From a checkpoint of a small transformer trained on Wikipedia.
Size: width 768, vocabulary 32000.
Architecture: RMSNorm before each block, rotary positions, no biases in attention or MLP, untied embeddings.
Training: a variant of Muon for these matrices, 1066M tokens, 8133 steps.
MLP neurons of a small language model. Each row is named by its layer, matrix (gate and up: input weights) and neuron, and shows model dimensions 640-735. Each number is 50 + 10 x the weight over its row's rms, rounded and kept within 0 to 99. A neuron's up and down rows have the sign that makes its largest values positive.
Before each neuron's rows, "fires after" lists the tokens most often just before its 100 highest values on Wikipedia text that the model never trained on. A number after a token or word is its count.

fires after: " the" 38, " The" 10, "s" 9, "The" 8, " her" 4, " its" 4
L2.gate881:46 54 47 51 48 35 40 68 58 65 48 39 72 58 36 43 35 39 43 37 47 48 40 51 61 60 39 55 54 42 52 49 73 42 50 50 50 50 71 28 47 32 59 48 56 40 53 43 50 70 49 52 47 53 37 64 48 48 30 59 71 49 36 45 50 52 58 60 47 47 53 56 64 37 50 65 51 50 51 61 39 49 45 44 66 53 35 64 45 60 66 48 57 43 63 36
L2.up881:32 50 40 42 43 55 58 57 46 40 55 69 54 40 40 41 50 48 33 65 43 53 53 60 40 63 61 42 45 49 51 51 58 38 51 62 44 64 59 43 49 29 52 43 54 53 62 35 56 68 51 59 54 53 49 40 30 61 46 45 63 60 63 54 31 55 44 48 54 46 61 49 41 54 46 73 60 55 51 52 50 49 33 38 45 35 39 50 40 59 52 54 48 42 60 52

fires after: " the" 44, "s" 7, " his" 6, " a" 5, " The" 4
L2.gate1040:53 51 50 48 64 36 46 38 47 49 37 52 52 51 42 60 55 35 44 68 38 42 28 65 60 35 55 55 44 56 51 51 47 44 52 64 51 52 44 51 64 60 57 42 70 66 60 58 56 63 59 64 57 48 44 62 45 43 48 45 56 51 37 72 75 57 42 42 46 68 60 54 51 57 55 49 47 46 42 60 48 56 49 57 60 45 52 44 66 48 50 55 44 54 29 51
L2.up1040:47 57 49 46 38 44 59 38 49 55 65 56 53 44 64 47 38 32 39 43 47 55 50 47 49 40 44 56 35 44 36 45 58 69 51 40 26 54 55 54 48 35 54 44 52 44 20 27 53 44 49 47 53 43 67 48 44 54 66 56 67 51 44 42 46 41 50 33 47 48 39 60 41 29 61 54 58 52 50 67 40 49 49 52 41 53 27 58 64 53 59 44 55 55 56 60

fires after: " (" 24, ":" 18, " was" 16, "," 8
L2.gate1277:24 50 48 52 56 37 46 59 62 54 52 50 56 46 44 42 55 47 52 52 49 52 62 36 47 67 70 64 61 45 46 46 53 43 49 68 39 53 48 32 51 59 44 48 36 38 52 53 32 51 54 51 65 49 42 67 35 24 65 49 48 65 46 44 60 47 47 68 58 45 54 40 55 55 54 42 54 57 57 48 69 63 26 46 45 50 48 56 68 48 36 39 38 58 36 57
L2.up1277:64 51 47 65 46 63 69 57 29 46 46 46 45 59 72 49 73 60 50 55 55 43 71 46 39 53 51 50 47 53 47 49 68 40 53 50 60 55 53 37 51 44 52 44 44 58 60 56 37 36 42 42 62 62 59 57 36 41 49 62 42 53 69 43 51 65 35 53 50 48 61 68 49 45 57 44 61 66 45 33 26 44 56 51 37 46 41 52 49 43 42 29 32 51 45 55

fires after: "==" 61, "===" 13, " " 4
L2.gate1229:57 59 55 53 43 58 45 63 59 42 50 46 48 35 40 41 38 55 41 55 54 55 41 37 52 57 42 72 49 42 48 48 42 39 53 45 36 43 56 47 44 43 61 43 42 58 50 58 41 62 44 48 59 50 42 65 50 54 33 48 39 46 38 64 68 52 65 52 51 49 49 62 65 58 54 46 40 52 30 32 46 32 45 44 34 45 39 37 52 76 34 60 64 51 63 58
L2.up1229:34 60 45 55 48 56 38 41 34 50 53 53 59 43 42 35 58 70 57 55 45 42 35 52 52 42 56 32 58 56 70 45 60 50 55 38 43 71 52 53 60 58 39 52 33 59 57 47 53 35 47 46 49 49 31 56 52 46 59 51 62 51 44 40 59 50 52 51 51 46 49 47 57 56 47 40 64 50 35 60 47 43 49 67 57 46 59 57 46 58 63 49 54 42 31 51

fires after: "\n" 59, "," 8, " (" 7
L2.gate112:45 59 49 61 56 51 33 45 42 48 43 55 58 51 51 42 16 54 32 56 32 42 58 62 75 42 58 54 36 24 68 61 38 50 47 51 46 34 55 64 53 73 42 52 47 28 54 38 60 67 53 67 63 41 43 58 45 38 63 34 58 54 48 56 40 51 48 45 61 46 59 63 49 40 39 37 62 50 58 60 56 45 62 60 54 45 44 44 48 51 39 47 53 65 52 43
L2.up112:56 47 21 44 61 50 60 54 50 46 64 58 50 60 42 49 52 39 64 60 36 53 48 57 61 50 67 68 53 38 68 53 59 43 31 36 41 54 58 53 51 52 48 48 52 40 50 57 57 49 54 44 66 60 59 53 48 51 60 43 54 79 55 52 33 38 49 31 44 61 65 52 21 61 49 47 43 40 53 38 57 48 56 57 43 41 47 37 42 38 56 58 57 57 54 52

fires after: " |" 30, " " 23, " a" 17, " A" 5, " m" 4, "---|---|---|---|" 4
L2.gate850:54 51 42 59 43 62 60 30 58 53 53 48 66 37 52 26 43 49 65 38 55 65 31 51 38 27 49 46 43 39 55 69 48 60 52 45 52 52 64 47 39 57 62 59 54 59 42 51 42 50 36 53 56 33 37 48 38 45 35 45 41 59 38 41 39 57 52 54 45 58 46 24 57 64 36 32 40 55 56 53 50 44 49 53 34 55 55 49 52 49 51 54 54 40 51 50
L2.up850:28 62 41 41 40 49 46 56 47 61 61 51 61 59 66 47 72 38 47 52 54 44 36 57 71 46 41 63 59 42 33 58 40 48 47 51 37 53 47 45 41 58 62 68 51 59 31 38 56 43 57 51 45 45 47 36 47 56 40 44 62 43 42 45 33 46 65 54 43 36 40 53 40 47 42 51 59 57 54 28 80 57 38 52 58 47 67 50 61 52 48 57 59 33 47 48

fires after: " the" 58, " in" 7, " United" 5
L2.gate1032:69 48 63 40 71 37 44 65 61 51 62 42 49 49 41 62 53 51 53 50 60 40 56 45 43 53 36 33 31 45 67 43 41 59 57 57 41 64 54 56 48 41 48 40 49 36 43 40 41 42 44 52 58 42 62 69 53 42 36 36 53 33 45 63 56 55 58 59 57 50 57 46 67 56 47 42 62 29 59 39 52 64 33 63 65 57 39 53 47 22 60 51 41 38 64 47
L2.up1032:42 56 60 70 47 37 57 39 56 35 57 42 52 42 58 54 53 46 58 65 65 41 27 49 66 55 50 44 75 45 52 65 42 45 55 52 53 33 56 53 54 42 53 54 33 58 62 30 56 62 56 46 34 54 31 47 50 55 58 37 38 63 43 51 50 68 47 44 64 37 43 48 49 36 50 64 45 56 61 55 45 28 37 47 65 57 70 47 45 46 49 51 45 46 69 42

fires after: " in" 32, " to" 14, " of" 13, "-" 9, " and" 6, "/" 4
L2.gate942:56 46 57 51 59 50 33 58 52 63 70 40 37 56 60 36 49 34 62 54 44 52 56 45 56 58 37 45 60 45 49 52 56 68 41 60 57 54 50 45 54 55 48 35 50 53 40 57 65 43 52 61 50 48 51 42 47 39 38 51 59 51 45 49 68 56 39 49 56 53 40 59 55 54 44 59 50 61 60 32 63 55 52 40 55 48 36 58 31 52 53 52 49 47 50 61
L2.up942:55 53 43 59 54 58 48 62 63 38 50 57 35 43 52 48 57 60 52 42 58 59 53 41 37 61 43 47 54 48 58 60 57 46 52 37 65 53 43 61 42 49 31 47 50 56 36 43 57 64 56 63 47 72 59 46 48 50 60 52 37 45 39 37 65 72 65 49 47 43 62 56 30 41 50 51 50 51 43 49 33 45 49 47 50 27 52 62 43 43 67 49 52 27 48 51

fires after: " a" 66, " A" 10, " an" 6, "A" 4
L2.gate797:41 33 32 50 42 42 61 46 51 51 26 47 36 42 61 44 46 56 55 47 24 44 43 56 56 56 50 49 55 59 70 41 50 52 43 29 42 32 44 51 45 61 47 40 53 53 51 39 50 46 43 65 42 65 37 61 65 61 52 63 49 32 48 51 57 50 55 51 56 33 62 40 64 43 34 36 53 33 62 59 65 67 53 64 61 66 55 53 59 48 44 61 58 29 39 42
L2.up797:38 58 56 50 54 47 55 51 60 51 68 40 44 34 48 45 50 59 48 44 45 41 46 58 52 57 49 41 58 51 58 43 50 44 40 59 29 44 41 61 26 52 41 68 53 60 40 67 54 43 58 52 41 55 57 33 55 54 62 58 47 45 54 58 38 75 61 43 66 33 61 69 51 61 45 55 43 61 56 64 55 52 61 41 50 57 25 61 49 33 46 57 36 49 63 58

fires after: " the" 41, " in" 12
L2.gate32:45 52 48 46 49 57 53 42 52 61 51 40 48 48 33 42 52 52 39 70 59 48 63 46 50 68 49 42 52 43 37 63 44 44 49 53 41 66 48 54 38 51 42 58 52 49 63 42 37 67 46 19 64 47 57 27 58 44 53 47 52 46 45 59 45 39 64 47 62 67 37 62 52 36 31 42 53 56 51 66 57 48 63 62 43 44 46 43 38 49 48 57 49 63 55 34
L2.up32:41 53 53 43 40 51 44 62 58 56 49 56 56 26 55 53 48 47 56 62 57 51 49 72 45 49 43 55 38 49 44 38 37 58 40 45 46 44 52 38 52 59 47 54 43 41 50 51 54 55 42 42 63 54 38 43 44 48 37 46 54 50 40 60 42 53 53 34 51 39 55 47 64 35 29 45 42 44 28 58 46 53 59 54 56 47 58 47 43 37 59 57 46 47 62 50

fires after: ")" 41, ";" 22, ");" 9, " |" 4
L2.gate620:37 49 70 64 48 31 58 55 52 62 47 56 50 50 54 26 37 62 57 65 58 43 54 44 59 45 37 55 34 46 72 65 58 50 48 47 58 51 49 23 50 42 36 46 62 37 43 45 48 40 51 49 52 55 46 65 50 58 51 63 51 49 43 52 46 29 44 51 57 33 57 52 42 38 57 26 54 57 72 44 30 45 46 51 61 65 53 61 36 48 48 50 42 49 58 45
L2.up620:62 62 49 45 40 36 57 49 61 70 54 34 35 43 43 76 59 43 56 44 67 54 56 54 36 46 55 46 46 53 35 62 52 57 48 61 60 57 47 73 45 60 58 35 51 78 43 53 55 43 60 65 35 42 58 56 58 51 64 54 47 61 43 75 35 49 58 48 55 54 50 54 56 68 39 41 52 42 39 36 44 36 55 49 37 43 45 49 43 44 50 52 54 59 68 55

fires after: " a" 60, " A" 4
L2.gate1482:63 40 47 46 70 57 58 40 23 58 38 43 56 51 44 52 52 46 61 58 27 50 39 54 36 51 56 66 49 51 62 44 43 67 56 55 44 65 50 30 50 57 51 60 58 70 66 34 47 35 51 29 50 42 60 33 56 43 49 55 68 21 56 52 63 44 43 54 50 59 49 65 29 59 51 48 53 54 53 45 58 60 38 48 29 35 53 66 55 39 55 45 47 52 55 65
L2.up1482:69 40 35 62 58 58 57 54 53 56 58 57 49 53 42 57 61 77 31 55 41 51 51 45 43 50 57 59 48 28 62 58 55 69 58 55 44 49 64 48 48 42 45 71 51 46 52 65 54 50 77 39 58 63 45 59 50 57 58 60 43 43 47 44 51 63 43 54 64 50 56 56 45 50 47 29 36 70 72 59 56 48 42 56 50 62 32 67 58 52 73 39 54 45 47 49

fires after: "," 19, "." 18, ";" 13, ")," 8, "\n" 5
L2.gate681:44 43 40 43 46 68 42 35 53 56 49 51 50 59 40 58 40 57 47 47 44 46 76 57 49 31 60 65 68 50 40 45 53 46 33 55 35 40 52 51 77 52 41 40 48 52 21 46 47 49 58 43 55 60 51 54 55 57 62 75 53 44 48 56 43 50 62 64 68 49 53 65 53 44 49 62 54 61 45 49 38 68 60 67 56 51 40 57 41 51 51 63 45 62 53 41
L2.up681:45 48 59 39 48 50 47 41 51 60 59 55 78 41 49 29 61 52 53 56 53 67 45 52 56 59 52 48 41 62 35 54 29 52 47 56 52 44 54 40 50 51 62 30 52 51 54 55 67 50 49 47 53 48 52 63 63 53 44 60 38 50 36 56 54 61 52 45 54 42 74 54 66 41 66 46 40 45 54 52 53 45 53 53 28 37 51 38 48 42 66 59 46 38 58 51

fires after: " |" 49, "." 32
L2.gate7:52 43 40 36 31 40 52 50 61 48 55 43 71 57 30 44 53 72 56 48 43 50 57 29 53 44 63 26 42 52 67 45 37 49 56 53 31 47 64 43 51 61 43 44 35 64 51 69 38 52 50 38 71 36 51 47 44 52 56 64 54 38 66 53 58 46 56 31 39 62 55 51 49 44 41 40 41 38 47 47 47 57 60 47 35 49 50 53 51 44 41 57 42 47 38 41
L2.up7:64 44 52 51 53 59 38 64 69 61 47 39 61 54 46 36 46 48 50 43 50 33 44 51 62 40 53 41 46 50 59 49 45 55 45 51 34 40 66 62 49 62 55 53 40 53 62 49 47 58 43 50 55 42 51 70 53 29 48 62 33 62 58 42 64 54 37 49 49 59 61 56 47 34 48 48 39 34 59 49 41 65 55 64 33 50 31 46 28 44 55 58 44 59 27 20

fires after: " a" 28, " the" 15, " " 7, " an" 7, " \"" 5, " (" 5
L2.gate143:49 44 50 37 64 60 65 34 50 47 41 45 53 47 36 48 46 54 60 60 57 54 62 50 64 31 49 42 56 49 52 56 36 48 56 45 58 56 30 54 43 58 52 38 44 47 16 29 33 43 45 50 69 59 50 61 53 56 70 57 70 47 34 41 34 59 66 58 52 39 58 48 56 38 43 46 40 65 45 38 53 44 44 43 41 55 60 48 42 62 56 47 46 46 63 53
L2.up143:55 47 53 57 58 48 62 51 49 52 47 39 47 50 57 51 60 38 35 45 52 39 48 53 55 39 44 32 35 45 37 43 56 54 25 51 54 44 17 48 65 40 56 66 61 43 40 46 61 51 52 54 56 47 63 54 54 42 57 56 56 33 35 69 37 36 44 49 40 53 65 47 49 48 52 63 53 42 49 83 65 34 43 44 48 67 55 39 33 53 55 41 56 54 62 46

fires after: " the" 58, " first" 7, " The" 4
L2.gate1857:50 46 48 42 51 51 57 40 59 64 42 41 66 57 50 50 65 56 36 44 57 34 44 59 40 47 58 51 53 44 47 52 54 44 37 46 71 34 49 33 42 32 54 59 61 39 71 47 37 56 58 66 42 52 59 61 44 55 47 73 37 34 62 50 54 47 42 65 59 55 47 53 58 65 27 51 45 43 51 43 44 52 61 58 35 56 54 52 47 53 39 22 46 53 43 28
L2.up1857:50 58 45 45 50 62 71 42 39 49 36 56 56 56 57 59 44 41 44 34 54 61 46 63 37 47 36 43 70 44 48 35 44 59 51 51 55 59 52 29 43 51 55 44 35 64 60 50 43 29 62 58 56 60 55 69 56 49 41 68 45 53 50 44 44 54 62 39 47 49 45 48 57 46 69 69 53 50 56 50 40 63 44 28 45 48 45 54 49 55 66 56 49 52 70 50

fires after: " the" 48, " of" 5, "East" 4
L2.gate1758:55 55 50 33 51 23 56 52 63 69 60 43 54 40 47 57 56 60 54 60 51 57 58 48 38 31 38 35 48 38 37 52 59 49 38 59 44 41 30 61 54 64 49 47 46 57 53 60 56 66 63 34 45 64 49 62 56 59 46 47 38 54 47 57 49 56 59 65 47 73 53 41 49 46 59 70 52 39 54 46 42 47 38 64 46 34 48 45 39 47 47 56 60 44 50 55
L2.up1758:59 39 55 51 39 40 50 32 58 45 53 40 46 45 48 65 51 63 53 50 57 62 45 49 41 51 47 58 58 42 44 62 58 43 39 57 30 35 39 65 50 59 44 57 34 53 50 38 39 59 52 47 55 43 35 40 47 37 39 45 53 67 55 40 49 45 65 66 38 58 61 42 68 46 34 47 50 40 66 48 49 48 58 61 41 36 60 37 45 60 46 49 56 36 56 58

fires after: "." 49, " in" 8, " |" 8, ")." 4
L2.gate2030:52 45 50 34 53 52 44 61 39 51 51 43 61 57 52 76 68 58 38 50 44 57 54 62 55 39 46 51 46 49 62 57 41 45 59 51 57 66 45 46 51 44 53 52 65 61 40 36 39 49 49 73 49 48 53 53 39 57 37 44 45 51 52 60 55 43 58 66 49 64 48 49 31 52 41 63 41 50 62 46 46 31 45 53 40 65 59 58 16 54 48 42 60 50 48 42
L2.up2030:39 59 48 41 49 45 44 49 58 44 38 50 44 60 66 55 32 46 56 66 37 47 51 37 55 47 60 63 38 45 58 49 51 51 65 47 44 53 88 52 45 59 61 49 50 45 43 54 55 49 53 20 39 57 48 42 57 53 62 43 42 51 59 50 80 59 48 57 52 31 44 45 40 51 46 48 47 38 65 44 47 26 31 47 72 45 40 51 47 62 52 38 45 42 52 66

fires after: "." 46, " |" 16, ")" 5
L2.gate1123:58 49 54 52 33 57 49 46 82 47 38 48 58 44 39 56 31 54 52 43 51 43 39 57 59 44 59 45 44 43 62 42 59 62 39 55 54 45 67 50 47 62 48 51 49 42 51 40 52 54 57 63 48 43 58 35 50 64 74 65 48 56 39 40 57 49 46 30 53 45 58 50 50 40 44 42 48 32 49 53 45 47 45 66 57 50 56 63 53 53 45 48 59 47 38 54
L2.up1123:47 46 58 53 51 49 40 64 64 74 59 57 42 55 44 46 50 38 44 49 52 52 56 52 45 58 46 31 61 48 58 64 42 45 64 63 52 27 69 66 58 49 38 44 50 50 60 44 45 61 54 56 63 36 57 56 51 63 57 74 38 70 28 58 62 71 49 31 46 48 65 51 45 65 62 53 57 24 51 52 40 56 67 60 48 49 32 52 49 36 52 42 68 50 45 57

fires after: "," 54, " Net" 4
L2.gate1320:47 48 51 36 33 60 49 37 57 47 56 52 47 49 63 62 28 49 71 45 53 49 55 42 54 65 57 47 36 53 60 51 47 41 53 62 44 64 49 42 67 46 46 55 53 55 56 73 41 68 42 61 53 38 46 56 50 50 55 55 55 54 66 59 40 58 56 52 56 43 67 60 53 44 54 54 35 40 58 52 38 44 60 42 59 51 22 63 42 63 49 44 30 52 54 41
L2.up1320:62 54 61 48 65 60 59 51 58 69 48 64 48 51 49 64 60 46 57 54 42 29 50 44 64 42 47 61 50 51 50 41 53 50 38 37 45 59 62 45 57 22 36 65 31 65 43 48 49 53 50 49 53 45 54 62 46 45 55 56 47 47 58 70 40 65 62 48 50 67 38 59 55 51 50 57 44 64 44 59 41 63 64 61 55 33 30 60 45 62 48 69 35 52 47 51

fires after: " in" 24, " did" 10, " In" 8, "In" 7, " to" 7, " El" 4
L2.gate872:48 39 54 29 46 56 26 55 43 37 63 42 34 45 45 57 56 58 49 50 61 50 52 69 51 46 66 34 44 57 54 50 39 40 45 51 47 64 28 57 40 56 48 44 33 63 31 25 68 58 49 57 58 56 47 50 51 62 46 47 50 32 58 48 52 53 56 34 62 28 58 56 48 57 46 57 42 54 68 40 50 74 57 42 61 53 44 50 58 65 48 37 66 39 33 43
L2.up872:38 48 42 43 54 46 46 55 62 55 65 35 26 63 44 59 50 49 49 48 48 34 72 51 42 63 42 61 36 44 49 51 52 52 51 54 56 56 56 56 58 58 53 50 46 56 41 38 61 69 64 37 46 57 51 47 52 43 83 54 39 46 40 46 48 40 58 46 34 56 55 58 50 57 30 50 61 75 51 58 49 36 67 62 41 44 62 44 47 54 25 47 47 66 53 46

fires after: "===" 24, " ===" 15, "==" 9, "\n" 8, " ==" 8, "'" 8
L2.gate1485:57 55 39 67 62 40 53 58 27 36 43 60 55 65 49 42 41 61 35 54 52 69 57 43 54 42 38 51 70 59 50 43 47 41 63 44 29 48 27 49 38 43 49 54 51 60 71 38 48 42 45 48 57 61 54 40 42 49 43 59 64 61 60 54 42 52 64 68 39 49 61 46 45 57 55 27 38 49 58 59 40 53 45 35 53 59 48 45 50 61 45 37 38 38 53 49
L2.up1485:42 62 64 62 34 48 32 54 36 39 61 57 53 33 34 46 57 59 40 43 42 50 43 55 36 26 44 46 50 49 44 66 60 64 48 46 63 72 57 37 66 59 40 49 44 60 32 50 33 31 52 61 64 52 62 51 56 46 33 63 50 38 65 51 56 36 53 45 42 53 65 61 54 49 54 43 59 39 42 76 45 44 64 28 40 45 54 48 51 30 77 63 53 56 51 42

fires after: " the" 57, " The" 15, "The" 6, " a" 5
L2.gate1037:34 64 33 35 52 52 63 52 47 39 54 59 48 66 57 46 50 41 46 47 42 30 56 73 48 45 73 27 49 52 59 50 38 49 61 52 46 70 48 58 36 40 33 54 44 52 61 66 46 38 31 64 48 46 37 49 32 56 45 48 36 60 50 64 56 56 39 51 41 66 48 55 38 44 35 45 60 57 54 37 56 58 53 63 56 27 40 48 54 50 51 57 48 70 40 47
L2.up1037:50 42 53 39 70 33 54 37 50 48 23 45 44 41 52 47 50 60 47 55 52 46 55 59 63 75 52 38 44 46 58 56 42 53 53 38 49 61 53 43 57 48 52 58 54 42 62 51 40 60 43 46 40 39 47 56 47 59 45 32 46 41 55 50 48 71 64 48 20 38 47 46 48 61 51 46 48 47 66 43 63 36 46 63 52 41 51 47 46 64 59 43 68 64 42 70

fires after: "." 75, " |" 8, "\"." 6
L2.gate239:42 51 59 54 40 46 46 60 67 60 57 42 69 66 42 45 50 51 47 45 44 41 50 34 64 49 60 46 39 43 66 63 37 52 55 53 47 49 69 64 67 62 51 44 45 54 50 44 34 67 49 36 54 39 62 53 63 38 64 60 36 49 55 44 71 55 69 37 50 67 51 40 65 41 46 59 61 42 61 54 36 56 47 59 27 40 41 53 48 52 52 51 48 57 47 34
L2.up239:46 41 49 40 49 48 52 64 68 59 51 42 59 70 43 39 49 53 56 38 57 32 55 36 53 33 56 40 38 31 51 44 40 40 65 49 45 47 69 57 54 60 55 54 51 58 45 50 32 61 58 40 46 40 53 62 62 57 57 66 41 53 43 49 61 44 54 35 41 48 58 44 52 26 52 54 41 32 53 52 53 57 51 68 50 63 36 50 47 52 60 60 51 50 29 31

fires after: "'" 38, " a" 18, "s" 7, "(" 6, " |" 4
L2.gate1552:52 35 51 45 21 62 52 45 43 58 41 58 68 38 47 51 43 61 38 52 52 69 48 47 46 49 47 31 58 36 48 58 49 53 71 43 57 49 54 54 54 41 58 52 81 32 47 50 31 26 46 25 62 52 57 58 34 53 55 46 51 53 42 50 47 54 57 54 38 49 48 42 50 49 49 49 60 52 50 41 42 46 40 53 46 72 60 65 50 39 56 47 55 38 59 42
L2.up1552:57 42 63 50 39 65 45 52 53 51 55 35 61 52 56 32 52 57 26 48 17 53 42 44 58 55 65 41 54 34 45 47 38 50 45 48 38 60 51 49 52 55 43 57 68 48 58 40 60 34 52 38 55 74 51 50 28 61 62 60 55 58 34 60 53 31 50 48 67 67 54 50 35 57 49 53 55 58 35 47 33 37 57 47 53 52 70 63 50 55 45 55 50 45 53 37

fires after: " " 36, " (" 32, " as" 5, " the" 5
L2.gate1908:49 50 42 51 49 65 57 38 40 60 54 52 47 48 48 64 53 48 53 67 50 49 53 53 67 59 48 43 34 58 42 44 52 40 62 67 45 43 54 51 33 32 50 49 35 38 54 60 53 52 33 58 54 45 55 52 54 41 41 29 74 43 43 57 74 35 58 55 31 56 60 62 71 42 58 58 58 51 43 50 37 44 45 49 30 53 55 52 38 46 33 75 60 46 55 46
L2.up1908:55 42 43 58 44 55 58 59 54 57 54 46 59 39 50 49 45 35 65 57 55 56 50 54 45 50 59 53 37 51 57 68 36 46 53 59 47 55 40 62 57 60 42 48 47 53 58 50 56 66 34 50 41 54 64 58 68 47 40 45 56 82 59 41 55 63 46 44 67 68 56 34 69 68 51 62 42 45 35 45 27 54 34 44 39 42 52 38 62 60 47 67 59 46 54 40

fires after: " the" 38, " in" 25, "In" 10, " The" 9, " In" 5
L2.gate1822:58 28 57 47 51 51 44 50 44 49 64 65 57 41 52 34 48 57 52 70 66 56 62 53 62 39 51 41 62 55 38 56 53 54 53 49 65 60 48 33 36 46 32 50 41 42 53 44 48 56 70 64 77 49 56 41 39 36 41 58 44 58 40 66 57 60 50 48 37 39 53 44 59 36 26 37 68 42 43 64 53 47 32 45 47 40 11 47 49 64 67 39 68 47 52 61
L2.up1822:45 50 62 57 63 59 44 51 42 58 42 49 63 39 60 34 58 50 48 60 42 49 62 63 71 52 59 51 45 56 59 59 51 35 64 54 53 44 51 45 58 58 54 43 33 51 41 53 30 59 30 61 66 50 60 38 25 46 52 61 47 45 69 65 63 47 52 50 46 67 65 85 47 38 35 49 60 56 58 69 55 38 44 52 59 33 46 36 46 59 60 34 67 54 63 49

fires after: " to" 38, " and" 5, " not" 5, " also" 4, " before" 4
L2.gate2004:35 47 52 46 44 46 36 71 62 45 38 60 42 39 52 64 56 50 47 48 68 69 54 38 54 48 36 66 40 50 60 51 44 51 53 22 57 38 68 45 48 55 50 52 59 39 55 42 60 48 65 36 53 44 38 48 37 53 44 44 54 53 45 48 69 37 59 64 39 51 36 50 64 40 43 45 41 58 56 58 53 57 50 47 44 55 46 47 70 56 36 48 43 40 46 54
L2.up2004:59 59 51 44 44 53 57 46 74 42 40 66 52 35 56 48 50 46 62 54 57 70 75 42 30 47 35 67 71 55 44 48 60 52 40 34 50 51 62 59 49 41 46 50 64 43 62 47 86 46 43 55 50 45 51 39 32 53 45 56 50 50 35 32 63 55 43 62 48 50 53 52 59 43 52 61 46 42 48 53 65 56 37 58 31 51 66 59 52 63 59 55 53 55 51 41

fires after: "." 87, "\"." 7
L2.gate38:58 46 52 57 51 47 42 52 50 58 55 32 60 52 56 57 27 52 50 57 54 58 46 55 46 54 56 48 26 44 72 55 47 46 42 51 35 52 60 57 42 31 44 52 57 65 40 54 36 51 44 59 59 38 46 59 53 65 46 49 54 55 45 51 46 60 44 38 38 63 59 53 45 35 58 57 53 48 32 51 64 49 51 42 52 59 69 61 48 54 53 45 54 52 43 39
L2.up38:59 59 47 63 43 46 48 46 47 55 58 41 65 61 60 60 42 37 54 59 52 42 61 65 56 63 54 43 37 38 59 54 39 34 52 54 41 39 59 54 52 52 66 50 64 55 55 45 43 62 46 43 56 38 52 67 39 69 56 44 43 51 38 57 35 63 43 35 47 60 44 56 39 27 61 39 45 55 41 59 54 46 48 36 47 53 61 59 46 37 54 37 50 62 42 35

fires after: " in" 29, "In" 10, " In" 9, "|" 4, "b" 4, " d" 4
L2.gate1129:59 47 58 59 57 56 23 59 59 59 56 50 47 45 46 53 58 51 49 69 50 54 50 50 33 75 41 40 43 43 58 63 33 55 32 62 46 61 43 31 45 45 41 39 37 37 53 45 40 46 37 52 55 56 54 38 29 47 54 77 48 31 48 58 49 49 51 59 45 39 37 65 31 59 58 50 45 39 43 44 40 68 57 56 54 47 54 47 55 44 40 42 32 51 31 70
L2.up1129:62 37 39 47 53 70 45 50 68 48 44 31 48 59 40 59 61 50 40 48 65 58 62 49 56 65 41 50 67 53 39 45 55 40 33 60 34 49 41 39 54 49 47 38 48 58 65 58 44 63 49 50 49 52 60 33 50 38 47 67 46 58 49 56 56 57 63 56 36 35 56 53 41 43 51 46 41 44 54 42 51 53 46 59 46 37 51 38 64 52 64 47 35 52 41 61

fires after: " |" 45, " " 8
L2.gate1824:33 46 41 66 51 63 49 41 49 31 55 72 55 58 61 45 34 53 25 59 51 38 41 42 46 42 51 59 59 52 56 66 63 34 41 53 36 65 52 47 43 49 65 43 50 60 60 59 71 62 44 51 55 47 44 65 37 63 42 27 48 59 52 71 51 46 42 60 49 53 53 26 62 51 49 56 53 49 53 47 32 77 59 45 53 49 49 46 43 60 47 37 67 59 49 40
L2.up1824:37 43 43 58 49 54 53 52 50 31 75 48 61 52 50 39 45 68 46 41 57 59 46 51 53 58 44 80 40 58 61 47 43 42 55 43 56 41 59 46 57 49 53 42 46 44 59 52 57 35 72 50 47 38 50 43 40 51 50 53 49 48 57 40 48 42 51 59 61 47 43 70 44 37 43 46 30 45 38 45 37 55 53 63 41 49 59 61 40 32 35 60 42 32 31 30

fires after: " |" 55, "---|---|---|---|" 40
L2.gate801:42 43 26 44 67 40 63 28 55 42 37 55 54 29 42 40 39 41 57 50 59 48 56 54 61 46 53 47 46 50 37 33 39 66 42 39 57 42 51 46 47 66 66 38 65 42 54 46 41 45 48 55 35 45 49 41 45 54 53 45 58 53 42 50 47 48 44 53 39 64 72 28 46 38 48 58 57 57 55 54 50 50 48 34 52 57 57 44 35 37 59 47 37 38 70 50
L2.up801:46 49 55 46 54 46 42 35 49 40 31 49 63 36 47 48 37 35 58 52 45 45 47 52 65 52 63 55 49 46 50 08 41 60 48 53 42 45 37 53 40 48 64 51 52 76 46 55 51 27 79 55 39 48 45 46 51 50 48 49 59 42 53 52 49 40 32 61 43 53 33 38 35 62 43 31 57 52 45 53 50 37 43 38 54 61 50 71 51 53 43 58 43 40 54 38